Weights of a small transformer language model.
Size: width 256, MLP 320 SwiGLU, vocabulary 2048.
Architecture: RMSNorm after each block, biases on query, key and value, untied embeddings.
Training: a variant of Adam for these matrices, 6423 steps.
MLP neurons of a small language model. Each row is named by its layer, matrix (gate and up: input weights; down: output weights) and neuron, and shows model dimensions 48-143. Each number is 500 + 40 x the weight over its row's rms, rounded and kept within 0 to 999. Numbers have three digits each. A neuron's up and down rows have the sign that makes its largest values positive.
Before each neuron's rows, "fires on" lists the tokens most often at its 100 highest values on Wikipedia text that the model never trained on.

fires on: " H", " C", "^{", "[", " h"
L5.gate186:564462473509542460440498506558509476426492476473514496466502557597520547436513508465523502524450556476472487431515535485501504465541543483504398544493482477538465450477492476503501500517526480412465525568510491513554486514528535541479494601543447486526459558458468549489605563470533462426
L5.up186:532519503471487494497478478506479496516490495462531478475492510552491521464532462500539471590440455462499568494473490514477472512480512505511423445562537463488462462522504510486441496556510604476508525516537505534529509500539467549520471568499449551525513563508441578504467466524572480412
L5.down186:550523534454540483504511416552487539535503506560531453557502557505471497448473503530471508552489533493551510466543515502445491493511477537500538515512568505475500498452583544555564468479468578477486531552485508445455535513431485480500448496553473481409494554488479559493524485485527463531

fires on: " Fran", " O", " bro", " Bro", " Hol"
L3.gate300:486450502532509532476522434507459535470571463496472515482480473487453427490491523507490512515485569467445495432465517499458528532551454471509445565515514596577510503489403436498508526497392465473473527507516443562510430482491545475564504496511448489462527574547548468478452507568503473480
L3.up300:454479476558433481482493491462477531426460496527518495417419487460504508492526494520510566514475495454474509503425542448491547517485571457473486535518533584545539490504437527471473500450484446521532494544503544528528510474530484513558541483557526550497558546482531510444426566478410454587
L3.down300:459486518522538480562537470542443496533514588486491540450485518502570442607529533488527493438554530492528519536458542450416494518578447496503466559526452539502519505543468479480527440549570465508429557487480544430486449435499464523479526557443454455454407545522563562515504496521474480470

fires on: " Bl", "ro", " bro", "l", " Bro"
L3.gate188:522550506472487527563460442577452524465438535487480497457538475465489440428526479496481491539462439466504548502530509499502516472569504508550421539533522529502491509551509486519567519480506502452472509578441439513575419479524552522482562542538469482459510497454546567498520462444484442484
L3.up188:500504519485442438537442494485492534463439561565532510515580467467482460498516436547492524469548489490421547570520464501515522561536492453477463512464491482491489607440571438528473491461460509517499560443483444522574487436525491484545491454514459475454476532429458504433483500512507487486
L3.down188:511493505537536496461467520496438479528471512464503519469544536542493464550517517470467511452581474360509514548469504455509479545545531523453499526563502413508508552552459487394488453490528549489479509512416550451422510483521474536471532541519490441503487500446468545536472395557505477526

fires on: " un", " Un", " its", "or", " their", " his"
L3.gate9:564513483494443498498535427519517498480510537546492523551528525516446453513518602465505493555478503475453521474532474557506608483620496526492493500493465511421523487561519448516501548446508490452449528478423522494577454440487496548434478460449466456454476505483477560512514518515483532504
L3.up9:528552477461459572462502422513472526505541519528497538581529521579468454522482538487499513553530486440545484460518412521553572612504555558510515457498470463392522533423482480467490498527515469517504505471504540439504563425458497492597474510476471418445494451477522544484543533607444551520
L3.down9:457536437482503471496452507509499485535481490493483556552460524507534532505557538485493525519398555446553511510525451581521476434482465532491552459568544484516533492512528489571514519513559469554489560506512474415542544486483561523528394488557515565468489459492508418546466542545554454521

fires on: " Q", " X", "I", "ight", "F", "T"
L5.gate254:531473473509518512461502492563506555456531522524557502418501529572442525467538480510552478472439490567535508475486490487496570448479541447509482478471531503578475459507488540499523518495536480542536464516584435524487496470450481482570551476532463471497522517553496552512470555544452552382
L5.up254:494502516532429467513490460469488518459547483540508485450529467488454518522495486550500460487487477506502512524469452528550479515423444553480550566495470455548548442543478564512515496439415559480521476469550402535507473509404501463501536502428471433408564586481537479409504529482482536515
L5.down254:580552560497471550539492503462495528466559469518459516532417517533511491492552560500512467474534450545440405463442500511401507546497502544546493553541524487519464532522468462503546519472552523559499505439502524566427509490398470553491554461486499481481588524549517517480556488425468539492

fires on: "ors", " cont", "ers", "ats", "ou", "s"
L7.gate38:505514589473485542571512497508494482527525496534492494510505487489531482539562533563489553498511475535531509497478510500469526479557575527474470462525502464464530484487387428519472488535538497513464437520461514457508517524369593571527478474571521487513496512418486464545520408471549531408
L7.up38:485489513517458528559510484475565432511489506484451495463488520497481530516503459533479514508528463454539423521517520499473472489535463463561464441477474481439541515465465523558488530438577609551500509588470533511492463461461464571448519482424442443474473513466528533558466472513533460539
L7.down38:523428500584476503503475447531482559495477489494469525469445517488579539476445491555503468587485510516478493440536514508466557527543452444499508562486515466498516547511560514514494458464481417444547526366555517525424418496603455487521507526461563571489508542493515500522524466400400459454

fires on: "us", "if", "ac", " At", "ase"
L2.gate213:562486420401529545509475492549450514509563538459502480574430477569445482529510552480512576443465501455543461449487520548478483493462473487547556452529524564525520446490499493523495598493540456455543534487490507521492480469481480504526513451482538519473458493534453476494476480540462529477
L2.up213:557471500526521448421477478519608555447551525513478532499481486552503518553454499471447545460502527487576458507456466510532568459469552514498489441521514563525447450532555469545575531530533498425549563540539464425525412577543485532515510495517542470454482472566463482465489466413472529420
L2.down213:481497507532535492439550483539453552489492513510480535466432587480536517538401517491480438533513556457493455526487517519429470522521495480502520472469515456470556488564497479563475472471426561580492457449484489498550518513584486512469468483529529578520505556502547483483512579551486480521

fires on: " un", " Un", "ult", "′", "n", "and"
L2.gate311:521490536486541479466569449548510505562433469435535491457463529550445503544449502433522537589474524433443510490556467526473512485475582476527449500509503542454513528449482529541534504442457521519480491496543463511508503388503490559520445413445548575491558532468542519573468493514510511475
L2.up311:437568519552511470506505513509596471469554485548502483560559576496565554456481484539585488512553515534464507532564465525501517509515532510501489493488449464482507547552504525446469495500485527581516506480473514502576490554512502474471460545491567516558461558575505510426541559553553506509
L2.down311:494477467492448440494517511510549518565425534479410580507442522469498470539521563521548507566481511525497503499572437512546521483455516537508512455574511478527530511482522492518440534492570511523420491525479579402503501499466487493508486515484499539473520457492454475450534489560521519477